config.toml
d_model = 320
activation = "swiglu"
rope_base = 10000.0
MLP neurons of a small language model. Each row is named by its layer, matrix (down: output weights) and neuron, and shows model dimensions 160-287. Each number is 50 + 15 x the weight over its row's rms, rounded and kept within 0 to 99. A neuron's up and down rows have the sign that makes its largest values positive.
Before each neuron's rows is what it responds to, as a language model described it from the Wikipedia text at the highest values.

Description: Clause-initial subject pronouns. Subject pronouns and relatives opening a new clause right before its verb, e.g. he, It, who, which, usually after a comma or period.
L11.down561:60 46 41 55 54 52 42 57 43 70 42 40 41 51 52 43 68 68 64 79 46 29 36 46 47 43 59 62 48 64 58 45 45 30 61 35 40 46 59 61 44 36 52 30 58 39 32 58 51 70 21 57 71 54 41 24 55 36 62 54 65 52 43 50 62 75 50 66 90 57 57 84 38 21 51 68 30 49 36 39 36 49 77 51 51 39 50 39 26 35 59 47 89 68 25 35 44 44 23 59 53 53 60 52 83 85 40 65 49 53 42 59 54 48 47 26 51 50 52 47 45 71 48 65 67 67 49 51

Description: Mid-word subword fragments. Middle pieces of words split into several tokens, mostly names and compounds (Gwath-m-ey, Slov-ak-ia, Kick-st-arter), plus weaker hits on clause-opening words after commas (while, that, had) and digits in tables.
L6.down331:51 69 32 06 34 60 43 70 26 36 46 69 29 43 40 54 48 37 52 40 24 67 56 53 51 72 69 54 40 47 51 57 54 52 37 48 46 43 19 29 55 78 24 61 40 53 50 63 35 50 21 76 79 35 51 37 43 53 52 69 80 65 35 56 22 52 66 36 63 65 39 46 56 60 43 49 58 57 53 39 43 30 42 31 27 63 48 41 66 44 44 45 58 34 31 49 39 47 52 63 79 34 47 27 65 33 43 38 44 57 76 51 41 10 43 50 59 35 60 57 44 68 50 54 37 57 44 49

Description: Mid-word subword fragments. Short non-initial pieces inside a word split into several tokens, such as contam-in-ation, Vict-or, Dieg-o, and digits after a decimal point or in coordinates.
L6.down138:51 53 47 67 41 43 63 39 47 72 38 58 35 41 66 37 30 44 53 31 38 38 39 38 62 76 54 50 59 36 73 77 51 47 49 99 44 64 54 53 50 36 60 37 42 46 37 31 58 72 83 76 30 36 68 62 86 40 40 19 58 67 69 37 62 56 26 64 31 52 52 22 44 33 64 34 70 56 29 43 62 55 40 56 48 44 42 23 58 48 79 46 57 40 51 60 40 83 62 72 33 61 34 41 27 55 43 34 67 34 43 38 27 38 23 62 41 36 79 45 42 39 49 44 27 45 51 45

Description: Mid-word completion pieces. Final or middle pieces of split words, strongest on infobox field labels before a colon (Webs-ite, Dens-ity, D-ied), also in prose (sist-er, wed-d-ing).
L6.down6:65 37 63 76 52 54 39 42 59 52 57 42 58 45 55 49 52 24 50 65 44 43 77 43 58 55 61 72 71 47 58 54 53 52 67 59 48 52 68 70 39 69 28 43 75 25 72 46 50 41 45 42 55 42 62 52 62 70 67 61 61 60 43 28 37 42 48 74 74 48 32 42 61 57 46 48 57 44 58 53 69 25 44 35 63 47 53 80 40 65 34 42 38 51 71 50 80 42 46 68 43 39 45 51 55 61 54 24 33 74 48 41 57 51 54 45 56 31 38 43 38 56 49 49 85 59 42 66

Description: Abstract noun endings. Final word pieces completing abstract nouns, usually after "the" and before "of" or "between", such as limitations, distinction, intersectionality, effectiveness.
L11.down310:61 41 72 28 51 31 55 39 59 61 51 68 57 46 61 70 73 66 59 30 43 59 58 55 38 70 59 28 62 41 58 71 51 37 69 25 42 68 43 24 24 49 66 51 47 56 82 38 66 55 49 40 43 49 68 57 38 45 58 44 49 65 43 64 50 37 73 33 99 57 55 40 50 73 65 39 35 87 60 52 56 39 48 28 04 35 43 27 52 43 55 11 46 54 75 40 41 51 56 55 64 68 56 47 35 46 75 64 42 58 27 66 32 44 66 70 37 27 46 46 35 57 40 63 46 64 45 25

Description: Infobox and table field names. Final token of a field label in Wikipedia infoboxes and table headers, just before a colon or pipe, such as Publisher, Label, Authority, Party.
L11.down824:59 33 48 56 25 54 72 38 66 17 42 64 63 53 43 67 55 49 35 43 26 60 51 54 31 19 44 73 57 26 27 68 57 47 68 46 37 23 41 68 56 49 57 39 39 51 47 58 44 60 33 28 48 22 57 52 39 36 48 47 40 57 26 61 85 59 35 43 61 74 54 73 49 60 41 74 54 47 22 55 43 53 50 61 46 39 44 59 18 38 57 53 54 32 45 22 50 48 37 54 34 29 42 38 38 51 58 41 78 36 72 34 37 59 64 30 38 56 43 52 63 35 37 44 57 53 34 65

Description: Determiner before ordinal rank. Determiners and possessives (the, their, his, 's) right after is, was or became in Wikipedia lead sentences, before an ordinal or role, e.g. "is the third single", "became their seventh", "Alberta's first Minister".
L11.down436:72 43 46 46 38 70 54 39 55 49 42 66 44 43 53 38 13 62 43 41 56 32 53 77 61 63 56 85 67 75 51 28 43 46 25 85 31 41 53 37 30 40 65 27 56 30 79 49 69 41 53 70 73 65 80 45 65 85 42 44 60 51 19 10 75 38 44 44 62 74 56 45 39 57 25 56 53 60 54 38 73 40 79 39 41 28 54 15 62 63 48 47 61 80 57 82 55 54 52 60 63 19 83 50 74 68 42 51 36 53 48 52 49 62 51 28 43 79 26 56 48 60 41 38 53 26 35 31

Description: Templated-text word completions. Word pieces that finish or continue a fixed label in infoboxes and stat tables, such as Dens-ity, Time z-one, htt-ps, G-A; also other split words, such as W-in-ter, Mezz-an-ine, de-al.
L8.down272:48 46 67 34 65 41 54 41 38 67 51 63 31 40 55 49 53 38 56 75 49 52 61 66 66 52 49 47 46 55 60 62 40 32 55 47 50 65 89 55 50 50 25 52 86 59 63 71 58 51 39 29 66 41 50 42 47 55 27 70 81 69 47 45 73 62 63 58 42 75 61 84 66 66 69 61 48 60 43 41 51 41 38 50 27 44 42 44 79 35 54 62 00 48 40 61 55 38 62 64 71 67 43 19 35 40 49 44 50 32 28 56 59 53 28 43 56 55 60 56 23 61 28 52 73 43 41 46

Description: Surname word pieces. Middle or final word pieces inside multi-token surnames of people in lists, credits and prose, such as Trots-k-y, Klost-erman, Jinp-ing.
L11.down226:49 33 29 21 36 50 55 76 33 62 56 58 36 27 74 62 75 59 45 42 49 53 58 52 50 74 59 67 29 25 64 54 46 48 29 35 62 38 31 68 16 40 37 60 67 47 39 51 48 45 44 65 48 79 24 41 47 34 47 23 73 68 61 21 29 35 44 50 29 50 45 53 61 46 65 44 43 85 60 65 64 53 52 45 63 46 47 31 42 67 50 75 56 54 41 54 41 49 44 57 61 52 35 52 30 38 39 43 66 22 49 44 50 60 38 71 60 51 52 38 70 44 68 31 39 47 33 71

Description: Table pipes and word-middles. Pipe separators in table header rows (sports or results tables), plus middle pieces of split words such as sp-re-ad, S-port, inv-ent-ed.
L6.down380:61 52 51 44 42 32 74 15 53 37 07 34 42 46 62 30 65 50 64 03 46 40 68 51 48 44 56 59 23 58 55 35 22 55 67 44 72 77 52 76 71 51 76 29 35 51 43 49 50 49 75 39 50 50 33 46 24 46 45 08 45 59 58 50 28 42 41 48 82 60 23 45 63 59 77 49 30 50 45 56 60 80 52 67 76 09 43 70 71 65 38 27 44 61 38 58 48 48 82 39 41 47 54 49 50 22 51 60 40 44 52 56 37 40 69 32 52 46 71 75 49 56 50 63 48 40 51 67

Description: Predictable continuation pieces. Mid-word pieces and connectors that complete familiar names and headings (Track list-ing, St Paul's, Hol-oc-aust, R&B, Holly-wo-od), plus Wikipedia table pipes.
L6.down228:54 33 27 70 65 62 51 53 57 37 34 54 31 21 71 46 62 53 59 31 33 36 64 27 61 43 78 42 50 53 65 36 64 60 49 54 59 67 57 65 60 43 76 52 64 74 54 54 49 25 60 34 58 48 47 13 42 24 46 31 25 66 42 51 68 53 30 39 32 70 56 52 50 21 60 37 57 27 41 42 35 85 99 15 75 63 57 38 70 63 48 28 45 41 71 41 42 47 70 64 59 50 62 63 62 62 45 56 65 52 43 45 34 62 44 43 60 33 80 60 34 63 43 67 46 30 40 72

Description: Have-auxiliaries and word-start fragments. Mainly has/have/had right after a subject (which has come, companies that have, friends had recorded), also "also"; plus split word-starts like f-irm, f-estival, he-ight.
L11.down717:57 69 37 73 50 53 39 56 67 50 59 56 98 41 59 22 28 96 67 42 64 67 18 59 66 63 53 45 54 38 53 58 61 46 75 48 47 43 49 47 33 58 41 60 67 60 30 49 64 33 33 42 17 33 52 58 45 28 62 57 45 60 45 28 28 53 56 39 50 35 73 61 50 36 39 28 79 43 74 54 44 56 72 56 63 22 36 61 78 51 40 33 57 73 39 53 20 65 28 45 57 36 39 30 47 63 31 56 53 62 60 60 41 36 28 58 52 39 33 50 54 56 59 31 50 57 70 40

Description: Country name endings. Final tokens of country names, often a word's last piece, in sports tables, lists and bios, e.g. Fran-ce, Braz-il, Germany.
L8.down661:60 73 36 43 40 62 41 75 46 15 30 49 48 27 32 49 56 57 63 51 60 39 40 49 81 46 39 36 41 58 47 65 64 41 67 30 35 60 62 48 56 48 42 74 49 72 55 63 30 49 35 53 67 44 30 44 41 28 62 55 68 50 44 18 41 51 28 53 61 54 61 46 39 48 63 47 75 49 63 52 58 59 68 40 29 33 32 64 40 43 60 59 52 43 54 32 47 55 52 74 59 44 51 55 52 73 72 21 23 36 48 48 39 14 63 38 64 75 59 55 20 56 35 62 76 65 32 69

Description: Word-final suffix pieces. Fires on the last sub-word piece that completes a split word, often right before of, a comma or to, as in assist-ance, possib-ility, met-al.
L8.down183:65 55 45 51 48 63 59 75 68 51 55 54 49 45 45 56 84 63 53 47 48 43 54 37 68 16 35 51 27 32 42 34 50 79 49 56 61 47 66 69 67 34 38 72 59 23 50 47 42 35 59 58 23 58 56 64 35 42 60 34 51 66 80 26 61 79 67 69 25 64 31 57 50 43 68 64 76 37 39 60 71 46 55 77 50 55 75 26 78 60 53 41 75 37 63 33 78 48 50 65 09 53 56 53 48 52 57 33 41 64 42 31 37 58 37 67 51 44 59 47 48 24 54 54 58 54 52 66

Description: Quantity "of" and suffixes. Mostly "of" after quantity or group nouns (series of, set of, number of, No of); also suffix pieces that finish a word (ident-ical, ind-ic-ate, cort-ex).
L6.down313:51 30 40 33 75 73 39 49 72 38 51 49 58 40 59 50 34 32 27 26 49 57 34 60 21 30 41 36 75 59 32 36 47 64 27 50 82 56 31 31 40 35 60 24 56 56 40 48 44 56 52 30 70 57 61 50 38 99 34 56 51 70 65 67 58 53 57 45 61 44 54 36 41 52 48 48 68 18 57 72 41 81 32 48 35 70 53 37 55 33 47 28 59 61 47 41 28 53 53 41 58 64 37 46 45 57 55 39 58 42 80 76 68 57 19 51 45 49 62 23 64 46 60 29 74 63 40 63

Description: Word starts and list dashes. Opening fragments of words split into pieces, such as F(ine), Des(ign), re(asons), v(iews), and dashes starting infobox or credit-list lines.
L11.down20:64 68 51 59 30 56 63 35 55 30 69 46 47 91 55 44 29 62 46 59 57 50 35 40 43 79 73 53 42 51 44 43 45 47 56 55 70 36 71 55 49 48 84 28 50 74 76 38 38 38 76 72 70 61 22 69 46 58 30 73 60 67 29 51 48 68 50 38 56 55 48 70 21 37 58 37 61 26 47 44 42 54 39 37 28 43 44 50 35 21 51 63 56 50 57 30 57 65 37 33 56 59 63 36 74 63 56 29 43 31 59 48 51 73 48 70 57 33 73 51 38 54 17 59 68 82 51 54

Description: Foreign-word final pieces. Final subword pieces of Spanish, Portuguese, French, Greek and similar non-English names and titles, such as Histori-as, La P-az, Villeg-as, sociolog-ie.
L11.down11:33 18 65 41 78 24 43 40 37 67 49 26 58 24 40 38 60 49 51 18 39 32 49 44 36 31 46 29 57 46 49 59 38 49 69 65 54 56 47 60 21 66 46 68 41 32 25 59 39 62 52 49 48 41 52 45 80 44 37 60 39 54 56 34 49 47 32 65 99 47 26 41 57 43 58 41 41 73 73 68 59 68 46 19 68 48 40 58 71 44 57 57 43 63 45 40 47 42 43 57 34 80 36 59 62 40 38 40 53 43 38 43 35 38 55 35 73 33 66 43 43 57 31 33 79 64 33 36

Description: Word fragments and relatives. Word-internal pieces, mostly vowel o after consonant clusters (fl-o-ors, l-o-op, cl-os-est), and relative who or that after nouns.
L6.down728:72 59 32 53 41 63 54 39 48 71 40 27 42 58 32 38 45 57 37 36 27 31 53 51 39 56 69 54 66 67 57 47 38 22 40 62 44 39 25 54 50 57 44 57 45 34 32 54 67 51 53 61 32 43 44 16 34 33 95 65 59 76 63 66 53 70 50 20 27 35 68 43 44 79 37 50 48 20 89 45 51 47 43 45 54 86 62 83 39 51 54 52 47 27 75 49 45 92 35 51 70 56 51 75 43 56 40 60 54 51 60 34 37 51 44 34 70 70 41 62 35 47 65 56 37 42 65 71

Description: Early word fragments. Second word-piece right after a capital S or other initial letter, as in S-els, S-ummer, S-ou-ad, S-el-by, R-ou-te; also table pipe separators and ISBN or acronym letters.
L8.down595:53 57 27 38 53 52 56 61 32 41 53 46 28 35 48 93 42 64 48 48 28 29 42 35 53 39 70 39 61 24 50 56 57 59 54 46 59 46 65 57 49 44 67 56 42 68 23 39 49 50 36 28 79 59 54 70 47 33 41 66 83 55 49 65 41 34 40 62 14 54 21 38 59 49 43 65 70 50 30 51 71 65 14 41 40 18 54 41 53 67 57 68 56 44 44 80 74 57 66 63 40 48 51 45 20 53 78 53 67 23 28 45 35 47 42 50 40 27 43 54 55 39 75 57 66 73 63 47

Description: Word-piece continuations. Second or later subword pieces that continue a word split after its first letters, such as E|ng, F|ine, w|id, Tw|ain, bell|ig, and also a slash inside InChI chemical codes.
L6.down305:41 68 67 45 67 41 32 24 47 36 49 63 76 65 78 67 72 62 15 49 41 31 65 55 56 41 23 28 55 84 56 69 69 46 72 55 43 31 57 57 46 57 52 61 51 53 41 67 46 49 42 36 40 35 36 61 47 50 62 63 70 60 87 54 75 35 61 60 56 45 63 49 79 40 57 48 55 58 10 59 58 59 52 49 69 48 65 52 34 52 39 72 73 51 39 43 24 68 62 63 99 45 41 48 43 30 35 64 56 81 61 37 57 34 43 38 49 50 42 23 58 60 75 68 57 31 34 55

Description: End of proper names. Final word-piece of a person's surname, or the delimiter right after a full name, such as the | in election tables, a comma or parenthesis (Pietrzykowsk-i, Clapton then comma).
L8.down396:61 40 61 56 49 60 28 61 83 51 49 54 60 30 55 54 63 80 44 51 42 69 60 34 66 22 37 69 35 31 51 60 68 64 45 68 37 56 33 66 50 37 55 67 59 51 40 29 35 47 28 35 51 34 39 13 56 63 45 63 68 48 27 14 49 53 18 56 49 51 60 39 57 44 47 48 43 76 62 58 39 72 37 25 65 63 58 34 52 49 50 73 70 89 51 65 40 63 58 40 60 75 48 56 57 36 32 78 64 92 33 44 45 47 38 31 52 52 41 62 50 66 40 73 24 40 47 66

Description: Mid-word subword fragments. Short second pieces inside multi-token words, right after an opening fragment, such as is in V-is-it, it in exc-it-ement, id in indiv-id-ual.
L8.down83:60 70 47 15 26 52 38 56 36 38 69 31 55 79 35 22 28 22 40 60 69 63 33 56 58 49 36 65 48 43 54 47 64 64 44 26 31 42 35 44 48 59 72 23 52 47 56 36 42 63 48 60 38 42 30 63 39 37 33 51 53 45 48 63 48 37 80 67 78 48 49 26 54 46 58 27 66 37 40 44 54 43 23 44 38 44 41 24 64 56 31 42 26 54 54 94 32 64 80 48 36 52 53 73 47 67 43 56 73 68 49 29 38 52 41 59 39 49 62 49 56 00 37 44 46 37 39 32

Description: Early word-piece fragments. Short second pieces of words split after a first letter or syllable, such as up in Super, et in Retired, er in Serbian; also second digits like 88.
L6.down511:54 46 42 33 52 44 40 55 54 57 46 51 41 51 56 37 09 56 90 64 55 40 48 64 55 33 49 31 25 28 49 55 41 44 54 45 20 27 53 52 47 75 58 33 46 35 30 49 63 50 42 58 37 75 32 63 73 34 31 43 46 57 58 71 50 51 31 80 37 45 52 69 69 45 71 55 48 38 60 40 42 56 37 36 21 37 50 43 45 84 50 39 10 35 64 42 34 51 51 51 47 30 37 65 56 43 39 55 49 40 49 69 46 45 13 50 67 35 50 64 51 56 56 56 66 60 37 42

Description: Wikipedia table structure. Pipe delimiters, |---| separator rows and == heading marks in wiki tables, especially header-row ends; also word-initial pieces like ex-, N-, up-.
L11.down743:31 59 69 76 62 31 67 57 63 63 62 63 60 71 37 45 21 56 55 65 54 42 73 45 66 26 21 34 51 41 56 61 58 24 51 71 71 29 59 65 60 53 37 24 25 47 51 49 57 45 61 29 37 43 35 44 37 66 51 53 47 72 69 68 62 50 55 58 68 41 69 56 72 49 61 28 43 56 48 60 42 69 32 32 43 42 43 43 62 53 52 61 47 25 62 43 62 42 49 54 11 30 43 69 42 39 26 38 42 67 29 55 63 62 25 48 52 50 39 41 46 39 51 30 35 33 36 36

Description: Predictable mid-word fragments. Early fragments of split-up words whose ending is predictable, mainly gu in guest, guard, guerrilla and u in Blu-ray, influencer, Hugh.
L8.down677:47 51 78 44 54 22 63 74 47 49 20 70 40 37 78 35 35 36 53 64 56 37 48 60 53 47 45 52 49 58 45 31 43 43 43 48 52 73 33 69 37 79 35 37 60 41 35 35 60 62 63 36 50 60 45 65 64 33 47 14 61 56 44 59 52 19 55 44 36 53 20 31 60 45 57 51 44 36 51 47 90 36 50 48 68 30 74 73 53 62 49 53 53 53 42 50 47 41 34 23 35 65 41 72 40 31 57 69 52 36 36 53 20 49 52 41 35 58 59 24 39 44 45 50 46 49 73 46

Description: Mid-word subword fragments. Short word pieces inside a word split into several tokens, often names and common words, such as Pic|n|ic, Hit|ch|cock, chron|ology, sib|l|ings.
L8.down280:65 62 42 36 83 55 68 74 43 19 42 60 50 54 34 50 52 43 36 52 56 33 56 71 66 50 40 64 54 69 36 57 15 43 63 64 51 48 66 43 80 44 62 49 36 58 40 69 53 60 49 63 56 55 50 69 48 49 43 29 72 71 39 59 31 27 56 72 71 69 48 44 35 62 67 40 66 39 51 70 42 45 53 70 42 31 43 30 36 59 51 10 67 39 67 39 39 74 83 37 54 46 21 71 73 52 62 65 44 70 40 58 34 60 35 17 50 82 52 50 22 69 58 28 47 33 37 68

Description: Surname final pieces. Last word-piece that completes a person's surname split into several tokens, often in name lists or tables, e.g. Tukhache-v-sky, Hug-hes, Gottes-man.
L6.down124:37 47 37 56 41 48 31 62 58 21 49 49 63 29 68 49 36 73 77 58 52 57 89 34 40 46 26 53 48 60 12 54 35 47 50 50 37 65 45 51 15 55 64 49 42 43 39 51 58 62 59 72 57 54 45 14 60 78 74 47 47 62 46 25 60 26 48 60 48 52 47 65 41 52 24 42 28 97 34 61 44 41 48 31 57 76 55 56 33 58 44 67 67 49 35 39 39 59 40 54 58 49 63 29 35 44 54 66 63 50 46 16 56 44 33 54 70 42 59 29 54 45 53 50 17 58 57 49

Description: Proper-name word pieces. Middle or final subword pieces inside multi-token proper names of people, places and taxa, such as Xia-op-ing, Trinid-ad, Brennau-er and Stemon-op-orus, plus occasional paragraph-initial He.
L6.down444:77 51 50 49 50 26 33 51 55 22 73 36 68 39 57 57 40 54 55 49 57 60 46 83 59 32 94 37 40 69 30 52 43 80 49 39 65 26 54 46 40 44 52 38 48 37 30 43 28 53 50 68 29 48 50 32 66 53 60 65 44 46 46 55 55 47 51 38 59 50 41 78 55 53 48 26 51 54 32 48 44 39 50 40 53 44 33 52 56 60 62 34 67 30 57 35 33 55 51 84 55 29 52 67 71 21 43 61 74 61 72 53 38 51 45 37 70 48 68 50 55 41 56 31 31 45 41 45

Description: Word-final subword pieces. Final subword pieces that complete a word split mid-word, such as surf-ace, unkn-own, diplomat-ic, and closing quotation marks after quoted phrases.
L6.down427:28 48 49 33 68 62 27 61 60 47 69 54 58 47 64 30 28 31 56 68 59 54 49 49 33 57 55 39 43 39 44 42 53 49 61 46 38 43 31 31 57 60 28 39 28 64 49 57 55 32 29 32 40 65 44 42 28 44 29 72 45 34 63 91 55 44 14 43 74 61 62 46 56 66 43 54 24 23 59 44 48 39 34 47 57 64 54 27 37 74 34 50 50 63 43 48 36 72 66 50 33 47 53 42 24 60 45 49 60 24 45 68 36 48 65 79 41 36 41 22 40 56 51 52 53 53 66 35